{"d_model": 768, "positions": "rope", "init_std_qkv": 0.0142, "lr": 0.000821, "beta1": 0.9, "grad_clip": 1.0, "warmup_steps": 565, "schedule": "wsd", "seq_len": 1024}
MLP neurons of a small language model. Each row is named by its layer, matrix (down: output weights) and neuron, and shows model dimensions 272-335. Each number is 128 + 32 x the weight over its row's rms, rounded and kept within 0 to 255. A neuron's up and down rows have the sign that makes its largest values positive.
A block is one neuron, or neurons of one layer that tend to fire together. After each block is what it responds to, as a language model described it from the Wikipedia text at the highest values.

L5.down80 [195  99 125 105 111 148 186 131 141 193 183 150 166 175 165 146 126  44 100 153 158 142 161 156  87 148 147  74 194 126  86 147 139 100 110 126 124 149 117  80 116 137 118 133 111 169 163 183 132 167 160 105 146  94 116 128 107 173  83  93 141 150 134 127]
L5.down378 [137 143 135  57  81 161 145 122 150 125 141 170 168 101 112 135 115 111 146  63 132 145  86 163 131 120 142 123 142 131 155 145 175 140 131  97 176 151 113 190 154  91 123  80 111 112 128 144 194 144 150 122 167 148 126  58 165  70 147 139 102 127 149 204]
L5.down482 [158  78 158  65 101 104 117  80 188 110  89 109 153 181  53 171 133 196 200 140 123  91 210 145 186 146 132 104 114 201  96  99 120 102 189 102 122 104 129 197 159 126  80 159 162 106 137 121 117 112 130 183  93 129 143 139  82 230 132 103 123 159  79  98]
L5.down879 [172 154 150 118 109 109 124 151 126 162  89 127 121 140 160  47 109 109 141 144 137 186 186 138 210  64  73 120 109 141 159 146 149  88 116  72 101  82 148 105 180 123 112 163 137 109 132  97 140  79 107  89 107 130 119 151 120  80 159  47 140 158  93  95]
L5.down1343 [ 99 160 104 164 130 100 196  42 120 116 148 116 152 163 154 102 140 136 158  93  90 162 130 109 122 107 104 114  97  89  87 148 168 124 139 100 174 118 114 130 112 107 113 163 111 203 102 120  76 144 129 112  61 118  75  79 143 134 107 120 138 138  57 105]
L5.down2862 [152 103 143 115 129 127  89  71 199 166 107 101 132 131 152 124 128 137  98 139 150 139 100 133 133  86 144 135  60 117 119 191  75 114 131  93 139 155 120 161 139 125 138  63 152 108 163 126 140 116 162 143 152 155 158 102 147 132 175  94  96  97 150 116]
L5.down2940 [118 135 153 118  51 101 117 151 133 123  87 107 129 159 126 123 115 132  98 191  48 137  92  82 101 133 189 135 137 176  98 152 159 153 190 136 120 108 100  72 103  89 141 141 188 118 120 157 131 104 142  49 172 103 154  69 117  98 203 148 148 123 114 119]
L5.down3001 [182 116 181 193 121 117 126 168 116 104  92 132 207 112 153 146 123 160 121 124  66  86  76 169 126 149 134 112 173 135  76 189  76  76  88 142 146 175 152 166 108 145 150  78 157  79 114 143  75 103 156 171 129 143 113 128 129 102 113 153 127 153 136 124]
Responds to: Number tokens giving counts or statistics, mostly sports totals and table figures, often after a comma, e.g. 876 yards, eight goals, 30,599.

L5.down498 [ 91  89 138 177 157 148 203 166 144 121 120 158 150 181 124 122 150 158  77 104  76 170  95 152 146 117 118 159 149 146 143 163 116  66 147 141 132 123 209 139 105 143 187  78 114 107 136 152 113 182 155  98 125 148 114 148  88 138  93 112  94 120 113 202]
L5.down507 [ 55 138 111 145 106  82 160 134 102  95 120 175 108 191 145 127  74 136 131 129 120 150 129  96 168 101 119 128 124 139 139  89 121 133 151 111 165 177 126 126  53 140 144  92  93  79 175 130 148 142 132 194 110 186 167 101 125 101 106 109  93 119 136  73]
L5.down654 [133 140  99 185 162  84 131 134  92 129 162 153 136  91 126 130 111 185 105 161 121 185 103 112 161 149  78 146 132 149 124 103 145  86 169 119  95 132  74 155 132 123 115 135  40 183 170 112 101 159 188  72 155 128  90 118 144 125 150 118 123 136 125 129]
L5.down735 [123 169 125 138 149  93 111 135 124 112 165 114 122 149 129 113  63 153 125  97 107 188 133  71 154 111 140 113 119 142 157 109 140 146 111 116 143 160 128 120 108 121  95 152 104 125 102  82 113  94 142 118  44 147 125 193 150 165 181 102 154 120 129 157]
L5.down1179 [ 71 168 125 118  89 132 122  93 135  90 129 113 114  65 153 129 100  64  86 138 111 148  90 155 117 133 105 120 160 112 108 117 103 124 128  94 146  97 161  82 120 110 133 173  59 145 146  96 147 104 124 126  88 115 108 166 110 160 142 152 196  91 181 145]
L5.down1303 [104  85 142 255  96 143 182 106 119 107 126 114  56 155 142 121 131 151 125 127 107 119 133  64 193 128 148 207 136 125 122 104 121  94 120  60 167 121  84 142 132 185 143 136 102 133 109 164 151 142 145 161  70 179 139 138 124 152 135 138 113 128 157 147]
L5.down2004 [142 150 112 204 156 124 140 141 125 123 131 130 127  35 153 170 134 140 130 112 121 173 170 156 108  43 119 167 129 120 112 132 100 114 164 167 112 133  72 142 145 177 122 139 176 164 127 130  87 139 143  94 106 103 155 114 195 102  82 149 123 128  97 111]
L5.down2722 [ 70 191 164 130 132 143 125 109 144 146 118 115 155 152 181 116 146 120 150 107 130 123 124 144 159  88 124 119 118 149  95  67  45 103 129 167 132 160 170  99 139 155  88 136 119 119 133 119 118 120 113 122 106 104 140  92 126 140 110 110  65 148 101 161]
Responds to: Final word pieces and articles inside French, Italian, Spanish or German names and titles in English text, e.g. Compè-res, Académ-ie, Bibliothè-que, d', du.

L3.down125 [149 116 128 159 170 112 158 120 166  95 103 119 159 111 139 121 108  98  73 141  98 113 106 147 102  97 105  39 106 144 136 142  71 118 110  94  90 137  96 151 168  91 145 140 109  87 123 116 105 114 146  77  77 183 111 163 145 144  77 156 130 106 132 100]
L3.down704 [159 129 116 149 153 119  79 141 152 135 172 168  84  75 101 147 138 145 104 101 127 104 109 115  88 128 116 156 147 114 136 138 137 109 127 133  79 119  61  81 181 141 205 140 112  93  98 124 126 149 104  98 106 121 205 108 107 136 100 142 116 148 142  89]
Responds to: Words right after "after", "during", or "for" that begin a time span or event, such as "After several years", "after a few months", "during the reign".

L5.down957 [115 175  74  70 102 144 145 169 163 110  91  96 106 130 114 148 142 150 131 178 131 153 135 102 137 107 112  96 162 110 195 192 127  95 140 167 141 154 162 134 140 135 107 129  90 168 112 148 197  79 171 182 105 120  92 178 155 139 136  97  88 103  91 112]
L5.down1082 [105 146  48 123 136 105 172 118 108 147 117 204 126 170 143 117 140 108  92 172 119 107 149 130 182 133 141  66  65 177 106 149 140 175 159  61 199 191 175 117 121 179 108 103 114 145 106 114 106 167 183 145 103  82 177 121 116 147 100  82  91  65 109  99]
L5.down1260 [110 127  87  98  79 223  81 170  73 171 165  78 132 105 108 168 152 171  81 149 112  62  99 131 103 168 150 109 121 149 190 132 171 130 179 125 136 110 100 135 118  26  87 194  59 114  95 115 117 156  96 107 115 136 169 124 138 167 149 183 113  48 196 100]
L5.down1290 [143 100 142 144 120 155  98  93  80 137 107 131 100 122 113 213 142 110  88 144 156 132 141 153 168  92 171 142 105  89 124 128  94 162 158  85 142 127 125 103 128 133 103  75 122 160 125 162 148 108 136 138 124 153 145 190  73 147 165 106 147 137 138 163]
L5.down1405 [171 128 136 111 107  82 142 135 123 103 121 172 171 119 172 120 149 136 125  99 161 115 108 107 103 194 112 149 189 168  83 140 137 190 142 128 116  88 106 126 124  92 126 101  47 134 156  99 122 123 102 125 108 107 118 115 131 146 172 144 174 146 133 156]
L5.down1602 [155  88  86 111  97 128  87 149 147 128 139 157  84 109 120  98 132 219 135 130 148  84  62 139 107 121 126 174 100  93 139  89 153 130  91 114 196 156 141 160 142 126 140 149 138 120 134 144 152 133 168 114 129  75 134  78 106 128 109 119  89 124 108  97]
L5.down2439 [117 108 126 136 114 138 138 147  94  44 137 182  57  88 150 150 100 107 115 146 118 115  92 139 129  99 129 142 136 131 148 152 201 105  86 116  88 155 114 117 106 117  84 193 135  90 156 104 124 181 119  88 124 147  66 117 117  58 156 115 102  77 164 149]
L5.down2909 [159 149 107 125 110  84 163 187 167 142 120 179 160 195 112 132 101  99 128 104  73 140 121  99 140 178 180 128 113 139 120 151 166 142 180  85  76  78 129  93 158 129 161 144 111 184 166  82 116 180 135 152 180 187 100 138 141 149 107 125  96 107  96 123]
Responds to: Middle word pieces inside Japanese, Indian or Malay names in tables (Yosh-im-ura, Kobay-ash-i), plus predictable collocation words (gained attention, paved the way).

L5.down274 [152 116 107 105 102 130 104 110 108 159 138 116 146  96 158 135 127 126 197  86 163  97 170 175 143  95 115 211 137  90 124 156  85 163 138 172  85 161  72 143 161 149 140  96  57 126 166 124  73 122 123 168 201 147 101 120 125 148 120 145 118 106 136 161]
L5.down314 [125 148 153 141  86  91  88 132 142  97  89 114 118 111 166 153  76  94  70  65 138 161 124 162 176 173 134 125  88 188 113 193  98 133 177 133 113  92 178 179 151 135 126  73  53 109 111 140  81 173 142  90 143 150 128 135 133  86 139  75 138  85 145 130]
L5.down1037 [114 115  98  98  89 132 108 163 166 165 138 111 149 147 118 153 141 121 125 138 111  84 147 141 154 130 191 103 118 185  52  82 116  93 141 122 109  98 101 203 166  82 106 169 109 124 133 110  80  88 116  83  42 160 114 123 142 114  95 147 137 126 136 136]
L5.down1164 [101 150 166 146 117 136 137 146 111 164 115  92 111  98 144 131 133  98 153 120 137 126 157  82 180 104  93  75 142 145 173 143 125 145 210  98  94 143  71 147 147  83 122 150 105 101 128 114 120  82 121 134 144 120  96 110 159 123 145  83 108 149 167 145]
L5.down1221 [ 70  68 104 118 118 124 105 110  95 129  88 113  97 159 122  89 156 133  88 163 117 111  63 150 139 172  67 173 130 125 149 112 148 112 149 145 145 133 102 209 162 171 102 116 123 196 121 120  95  88 112 160 103 102 120  94 128 113 107 134 109 132  95  81]
L5.down2028 [155 146 214 118  67 150  99 155 142 175 136 105  72 144 152 108 118 199 166 148 154 130 190 162 158 104 116 103  95 110  72 144 157 162 125  60 145  99 177 178 123 106  68 150 145 126 111 128 132 132 123 136 148  69 102 150 151 177  82 135 115 100 135 158]
L5.down2297 [ 87  89 178 115 112 156 122 127 147 172 103 177 108  95  73 155 113  85  97 167 101 138 150 168 181  71 126  97 141  92 111 150 111 168 101 112  76 138 184 143 147 134 172 132 167 136 128 108  99 126 105 170  88 117 111 137  99  52 166 109  93 161 116 115]
L5.down2626 [161 136 120  84 164 117 138 147 112 165 175  72 141 145 155 111 137 129 116  91 157 106 137 151 174 159 114  55 135 128  80 151 118 104 103 127 147 120 160  68 187 141  30 125 168 147 108 150 116  93  98 129 137 115  80 134 174 167  99 160 109 115 211 184]
Responds to: Number words or digits giving a count or span in sports and career stats, such as in six games, four of 20, and 1959–60.

L2.down197 [103 138 158 113 146  68 125 172 124 130  96  92 108 107 130  94 172  99 112 119 122 138 105  91 121  89 143 113 185  61 150  91  98 125 144  78 200 175  76  77 129 174 108  84 130 131 159  93 123 142 178 150 181 162  87 169 149 164 131 150  47  74 142 119]
L2.down609 [115 118 121 133 163 188 154  96 141  86 111  77 191 124 112 161 142 142 124 141  82 129 152 104 146 114  87  98 160 112 134 158 144 116 132 103 109 134 141 107 141 176 163 114 159 127 157 114 115 152 132 155 168 123 117 107 152 142 122 131 120 149 128 145]
L2.down1182 [116  87  92  98 119 218 159 169 133  91 125  74 196 118 135  78 117 151 122 143 121 146 101 115 116 107 123 138  96  80 103 181 126  96  97 145  97  98  97 152 123 143 171 105 158  82  57  83 107 119 109 164  99  84 100 173  82 100  71 112 118 205 104 135]
L2.down2866 [ 87 129 162 136 176 141 130 110 113 135 109 120 143 132 128 161 152  71  97 152  98 127 159  90 128 126 114 108 170  75  95 101 123 107 109 153 112 129 145  94 144 183 137 120 117 114 158 110 106 143 142 101 141 158  83 135 125 160 134 136  71 121 115 107]
Responds to: Numbers giving a count or amount, often after more than, over, approximately, such as over 400,000 members, 43 games, about 50%; also quantifiers like other, many, various.

L5.down9 [111 194  94 148 120 102 148 153 105 107 155  93 126  67 161 136 161 179 157  98 119 109 162 167 117 149 148 159 111 122 147 143 168 201 113 167  86 149  70  86 109 113 112 155 128 123 190 188 128  53  86 178  89 180 128 140 136 173  40 176 168 120 117 131]
L5.down356 [112 121 127 160  47  71 106 102 129 159 126 151 155 100  99 127  77 163 194 109 116 134 115 132  97 156 156 127 193 114 164 107 130 121 168 129 117  95 135 163 146  96 158 177 139  94 118 111 126  95 141 181 146 162 125 137 152 123 144 145  97 137 168 183]
L5.down451 [118 143 124  76 133 147 123  84 150 108 149 176 141 130 123 143  36 157 209  49 106 159 161 183 102 145 144 172 129  75 204 129 168 155 140 177  63 118  86 105 156  83 102 158 111  86 130 173 171 148 147 119 125  60 113 113  86 122 107 132  99 110 127 120]
L5.down1402 [122 158  64 100  98 133  60 171 162 178  94 116  95 196 127  97 107  93 106  58 119  70 155 150 121 102 136 123 134  82 153 119 132 156  73 132 106 117 160 115 131  85  68 105 134 134 103 149 158 107  58 127 100 145 143 161 110 176 110 102 136  68 133  72]
L5.down1443 [126  88 149  96 113 122 142 131  90 116 135 135 104 181 170  87  90 131 149 156 136 150 181 179 120 108 101 146 138 140 169  90  90  75 170 134 119 104 111 124 152 146  95  99  78 142  95  95 128 172 141  92 139  71  97 113 142 116 124 141 149 144 145 168]
L5.down1606 [128  80 149 144 159  86  96 105 150 111 161  98 122 133 190 176 127 125 148  65  83 162 110 127 130 102 113 137 162 141 149 101 145 157 166 160 116  81 172 117 155 159 128 130 153 146 133 208  93 108 141 156 109 124  67 167 118 127 130 147 122 155 125 182]
L5.down2021 [131 144 199 126 116 109  89 159  74 146 156 101 112 127  94 163 127 118 178 130  88 148  85 160 109 216 133 108 140 133 137 120 126  97 134 137 187 160 132 210 127 169 147 157 157  86  70  96 177 165  91 137 135  87  86  79 187 145 117 101  91 155 111 158]
L5.down2710 [181 121 109 104 159 129 156 121 153 116 142 155 152 102 134 170 111 119 177  89 110 128  99 186 161 126 124 140 139 122 181 128 152  96 149 105  91 148  61  82 199  89 120 146  54 146 144 194 181 127 110 104 124  54 150 153 145  99 130 140 150 119 152  72]
Responds to: Prepositions or words right after career or activity verbs in biographies, just before the organisations, venues or durations involved, such as "worked for", "appeared at international festivals", "roles on", "served … for 12 years".

L3.down1931 [147 120  86  96 102  84 177 122 122 159 135 131 122 171 175 136  87 107 173 111 148 155 163 129 106 109 138 106 133 139 144 149 105 113 116 113  91 130 189 163 102 105 108 159 104 132 158 161 128 139 103  96 159 157 112 121 154 118 126 115 103  64 112 155]
L3.down2233 [ 95 117 116 141 195 102 107 113 115 135 130 128 134 114 147 154 157 144 105 158  69 121 141  98  93 102 126 152  98  95 107 134 105 168 105 123 107 127 125 141 118 207 143 135 120  73 147 132 129 126 102 104  68 150 132 107 161 131 112 130 102  64 126 127]
Responds to: Fires on the verb and article after existential "there" (there is an, there was a, there's some), also articles and verbs after has/have/without.

L2.down649 [108 132  66  97 118 138 116 142  84 166 111 163 157 159 146 155 174 139 105 140  98 133 167 148 115 118 160 134 179 119 115  89 136  55  80  81  73 123 131 174 171 169 130  95 103 101  67 121  98  55 131  90 170 121  97  68 147 178 131 114 115  99 109 160]
L2.down2902 [128 205 111 164  99 118 196  79 183 141 118 134 101 156 146 135 219 106 166 117 125 148 106 153 136 150 139 123  88 152 129 116 123 165  99 142 110 141 148  75  72  92 124 163 125 151 178 108 139 162  97  55 149 135 157 147 110  53 121 138 122 138 138 195]
L2.down2991 [122 222 206 145 154 145 144 167 191 111 133 177 150 134 114 146 132  97 127 130  99  88 136 179  98 116 145  97 194 161 188 143 134  74 136 110 136 138 109 163 134  64  90 171 102 136  83 164  91 145 138  61 117  75 175  76 113  99 109  82  78  73 102 173]
L2.down3040 [111 137 115  89 115 128 188 106 133 140 118 125 142 130 138 150 156 161  86 136 139 115 139 153 127 165 107 141 194  81 140 140 105 149 139  96  81 172 118 124 114 100 178  55  78 129 103  91 143 130 152 100 126  88 112 151 109 171 168 132 150  49 125 124]
Responds to: Mainly "number of" in "a number of", plus sentence-starting He and auxiliaries has/have after a subject in biographies and band histories, with scattered mid-word fragments.

L3.down434 [166 114 147 178 142 114 156 115  52 130  76  93 122 106 137 116 144 154 123  88 211  99 167  80 158  75 141 135 143 172 131 104 186  75 127 144 125 150 112 154 105 128  80  77 137 133 141 110  53 107 137 153  95 132  93 103 167 135 111 128 157 132 160 158]
L3.down2496 [ 81  83 142 116 149  99  97 129 151 121 138 173  72 114 147 189 115 117 132  95  93  88 133 111 173 101 145 119 132  53 133  81 167  94 103 153 153 105 136 119  95 152 133 128 118 116 125 184 108  64 100 193 207 113 122 121 107  94 122 177 180  99 133 158]
Responds to: The two-digit second year right after an en dash in sports season spans like 2017–18 or 1994–95, in prose and stats tables; weaker on scattered mid-word tokens.

L3.down250 [105 106 180 126 138 101 102 135 157 192 124 160 147  62  99  82  63 140 145 111 126 139 108 115 194 178 133 129 161 108  98 184  98 126 125 105 151 163 124 131 155 104 139  89 182 143 184 148 104  64 152  75  86 126 124 149 143 112 135 187 126 153 134 155]
L3.down1285 [173 105 167 141 105  92 132  91 135 116  53  61 142 129  87 161 158  69 141  18  98  68 177 129 111 148 216 135 145 152 125 124 133  75 136  49 112 164 131 148 187 135 165 136 111 131 129 144 127 154  89 136 165 146  99 159  95 138 159 167  89 152 121 154]
Responds to: The token "in" as a preposition or word-start prefix, often after a bracket, quote or line break (in The, in-cluding, un-in-habited), plus ex-, es-, Al- starts.

L2.down476 [116 150 154 111 137 137 131  90 162 171 162 189 173 145 134 135 108 100 145  88 103 191 118 135 130 119  99 144 160 139 112 124 158 168 140  94 159  98  84  73  98 104 151 141 130 148 121  87 133  84 134  78 111 189 139  63 126  84 140 122 139  75 139 132]
L2.down2233 [153 143 189 156  85 141 102 170  99  73 150 153 163  94 145 173 135  93 163  60 115 150 147 101 194 135  61 121 170 152 154 139 175 120 121 138 152 132  88 152 156 135 128 108  92 146 124 154  88 123 108  94 107 203 136  92 125 135 127  46 155  93 128  88]
L2.down2365 [136 146 151 105 132 114  58 132 126 147  92 123  94 135 140 121 159 129 126 123 151 179 128 112 100 191 140 158 134 169 121 131 158 101 110 123 133 122 142 173 170  71  78 130 148 139 130 141  97 158 128 119  94 143 125 160  95  92 163  75 147 149 136 168]
L2.down2649 [140 118  90 104 141 116 130 140  72 113 154 133 161 106 138 102  95 152 120 146  78 167 226  89 150 197 115 139 138 150 109 101 157 126 110  66 146 146  96 135 147  46  93  73  72 132 124 125 105 157  62 105 151 154  61 154 151 139 177 123 144 109  99 131]
Responds to: Short function words and word pieces inside non-English titles and names, such as der, no, de, des, z(ur), y, in cited works.

L3.down1135 [110 105 112 132 102 178 165 134 104 115 111 186 159 138 114 148 113 148 114 132 137 130 218 124 114 120 122 148 138 145 216 166 142 175 135 103  77 121 170  69  92 172 123 103 131 101 129  91 171 139 146 134  89  61 129 117  70 167 135 117 157 135 147 108]
L3.down2237 [110 128 173  89 127 150 154 156 165  81 147 133 122 112 140 127  95  75 159 120  88 186 115  80 127 177 146 124 110 123 143 136 138 116 168 123 113  84 157 156 115 138 124 129 154  57  83 154 157 141 167 112 110 124 157 148 108 148 124 154 108 140 120 119]
Responds to: Fires on de, di, du meaning "of" inside French, Italian or Spanish names and titles (Opéra de Montréal, Arena di Verona); weaker on scattered word fragments and table separators.

L5.down252 [143 151 134 121 130 121 125 115 107 147 175 164  91 139 133  70 154  73 143 111 147 110  88 107 162 122 206 210 156 145 137 140 116  68 146 106 110 210 165  82 121  94 107 178 118 120 147 105 110 142 119 110 131  82  93 136 141 127 115 187 150  83 146 126]
L5.down277 [159 164 134 101 103 145 131  92 133 105 118  78 113  94 143 126 207 105 102  81  99 105  75 140 126 106 152  92 152  97 156 127  74 121 124 111 190 165 141 129 155 159 135 119  85 135 184 175 105 156  90 168 132 110  95  78  93  90 119 114 151 182 152 118]
L5.down583 [ 93 131  95 177 184 155 138  76  90 182  67 149 114  94 156 109 124  95  94  81 146 177 136 209 158  95 160 119  67 146  44 157 154  94 136 144 122 131 109 119 124 111 110 166 135 110 135 197 194 135 144 117 117 101 144 117 121 127 154 120 111 187 112 170]
L5.down1192 [144 152 107 162 160 105 137 114 104  90 137 150 107 155 155 105  64 115 103 119  88  75 136 140 107 112 142  92 141 125 136 140 103  85  98 120 209 122 134  96  83  86  99 118 152  97 148 159 110 111 183 137 130 113  96 123 151 181 154 155 142 152 155 155]
L5.down1564 [ 53  94 184 141 133 119 138 163 210 131 160 157 101 150  59 162  85  90 121 111  95 122 154 165 172 113 122 104 174  85  98 163 126  60 138  95 120 115 152 118 149 137 128 110 158 123 173 132 148 152 134 102 115  75 127 169 175 137  98 161 122 191 102 118]
L5.down1613 [121 196 127 125 146 138 187 123 123 130  75 182 131  89 113 190 115 117 173 180 142 147 181 104 116 127 136 118 178 100 150 178 141 138 106 171 141  79 179 158 162 125 125 126 156 113 152  92 154  95  80 187 117 107 112 123 146 146 120 153 136 140 159 144]
L5.down1761 [120 142 110 152 147  98 135 120  95 138 161 174 110 105 151 117 126 104 173 141 123 127 146 107 136 131  99 180 106 159 145 110 141 150 126 143 104 168  85 147 150 122 159 152 154 136 163 140 102 145  89 149 118 142 118 162 125 190 134 164 165 128 167 105]
L5.down2077 [103 142 129 190 143 148 140 126 125 109  84  80 166 132 147 143 149 151  97 151 123  88 168 109 142 191 128 163 199 151 147  90  87 134 136 134 187 157 165 143 108 140 142 158 169 160 141 111 109 155 165 175 114 100  90 142 123 221 201  38 130  97 143 108]
Responds to: Fires on "in" in any form: the preposition (in Uganda, in any way), sentence-initial "In fact", and word-start in- (induce, inland, infertile). Weaker on colons, "&", "/" inside chart and race-time listings.

L2.down1290 [ 98 184 155  90  97 116 155 112 179 181  79 141 103 128 117 153 116 129 178 124 112 149 183 135 110 119 203 108  92 130 121 149 147 151 161 166 103 146 101 114 220 112 135 158 131 129 133  98 138 118  94 164  67 132 104 184 100 159 140 122 131  97 132 135]
L2.down2139 [ 70 156 108 118 124 138  88 142 133 160 132 106 106 162 157 157 135 110 162 128 123 179 106 111  80  74 202  99 113 151  92 101 127 159 118  80 170 112 132 107  71 141 132 120 118 121  97 132 116 139 110 122 136  92 143 108 150 149  96 116 133  91  67 114]
L2.down2377 [103 215 135 113 151 123 145  57 100 167  64 108 150 106 165 175 133  85 164 128 134 105 138 125 119 118 219 115 129 110 108 124 148 112 127 173  95 134 122 138 150 169 108  82 114  92 148 172 145 141 167 138  91  73 143 159 159 122  99 157  71 116 104 137]
L2.down2500 [131 115 179 171 172  60 121 120 147 179 120  96 133 125 149 185 140 148 186  64 149 149 162 105 130 154 156 153 151  83 127 160 180 103 135 196  89  98  73 100 142 144 140 184 164 100 174 127 129 178 126 108 141 147 112 120 108 102 162 116 172 124 155 134]
Responds to: Prepositions opening a new sentence or paragraph, mostly In, As, At, Among, Between, before a time or place phrase; also "in" starting "including".

L2.down653 [130 101 170 158 100 115 126 134  74 158 118 196 169 149  80 172 119 105 173 190 183  95 146 175  88 112 143 128 142 109 155 137 160 125 124 204 191 147 103 107  46  96  93 110 152 147 141 145 127 153  90 161 164 125 122  83 168 126 100 140 190 115 124 118]
L2.down1093 [128 133 148 138 174  78 153 167 123 164 182 111 109 194 154 101 101 132 197 122 155 159 123 152 136 176 173 117 142 137 160 101 124 151 100 114 176 147 114 115 122 142  83 139 191 133 149 164 116  67 188  91 114 130 147 156  60 138 123 162 175 198 111 138]
L2.down2355 [167 111 202 123 142 143 115 132 115 148 144 110 119 114  90 123 191 182 142 140 105  91 139 157  87 138 149 161 113 101  82 113  98  56  98 132 127 124 129  19 128 116 147 154 166 124  80 149  81 114  70 138 116 147 109 115 123 133 134 122 170  96 155 132]
L2.down2756 [ 60 169 155 169 150 135 162 142 135 106 105 167 174 104 122 119 145 148 142 133 147 180 141  65 108 139 128 156 116 155 150 157 144 125  92 134 182  72 134 139 188 153 169 122 161  87 125 105 126 109 156 110 166  72 143 153  62 148 195  90 141 139   4 146]
Responds to: Two-digit year endings after an en dash in sports-season spans like 1996–97 or 1998–99, weaker on day numbers in dates (January 19) and other number fragments.

L2.down114 [138 110 132 158 167 163 101 119 109  84  96 138 139 170  72 141 111 138 149 134 157 111 142  34 154 163  93  92 172  98 201 164 100 145 121 158 130 108 146  83  87 176 120 135 151 125 113 117 140  98  81 121  95  82 112  98 138 147 170 156 113 147 155 158]
L2.down897 [168 149 155 146  58  92  97  66 169 157 143 118  74  81 152 119 177 116  87 107  98 123 100 136 124 107 224 182 114 162 148 111 114  99 146 155 107 141 134  58 111 137 149 100 153 152 165 100  91 148 121 123 139 129 142 105 145 139 150 119 103 104 115 155]
L2.down1179 [148 147 174  89 131 126  72 132  90  87 134 171 130 179 204 103 160 103 175 124 150 156 163  38 154 128 175  89  97 144 175 174 106  84 139  80 141 101 183 186 161 187  75  86 134 161 127 187 124 163 115 174 103 132 105 112 132 150 136  97 130 139 165  85]
L2.down1826 [155 159 106 138 110 126  83 123  87 173 121 162 129 117 125  92 148 115 157  94 167 122 120 118 111 118 124 104 139 151 174 161 154  84 119 137 128 141 123 121  85  94 101 102 138 164 139  89 152 132  60 205 134 148 135  98 124 124  76 106 141 130  99 106]
Responds to: Second word-piece of a multi-token proper name, usually right after a capital initial like H, Y or S, mostly in tables and lists: H+am(ad), Hish+am, H+aw(kins), Y+am(hill).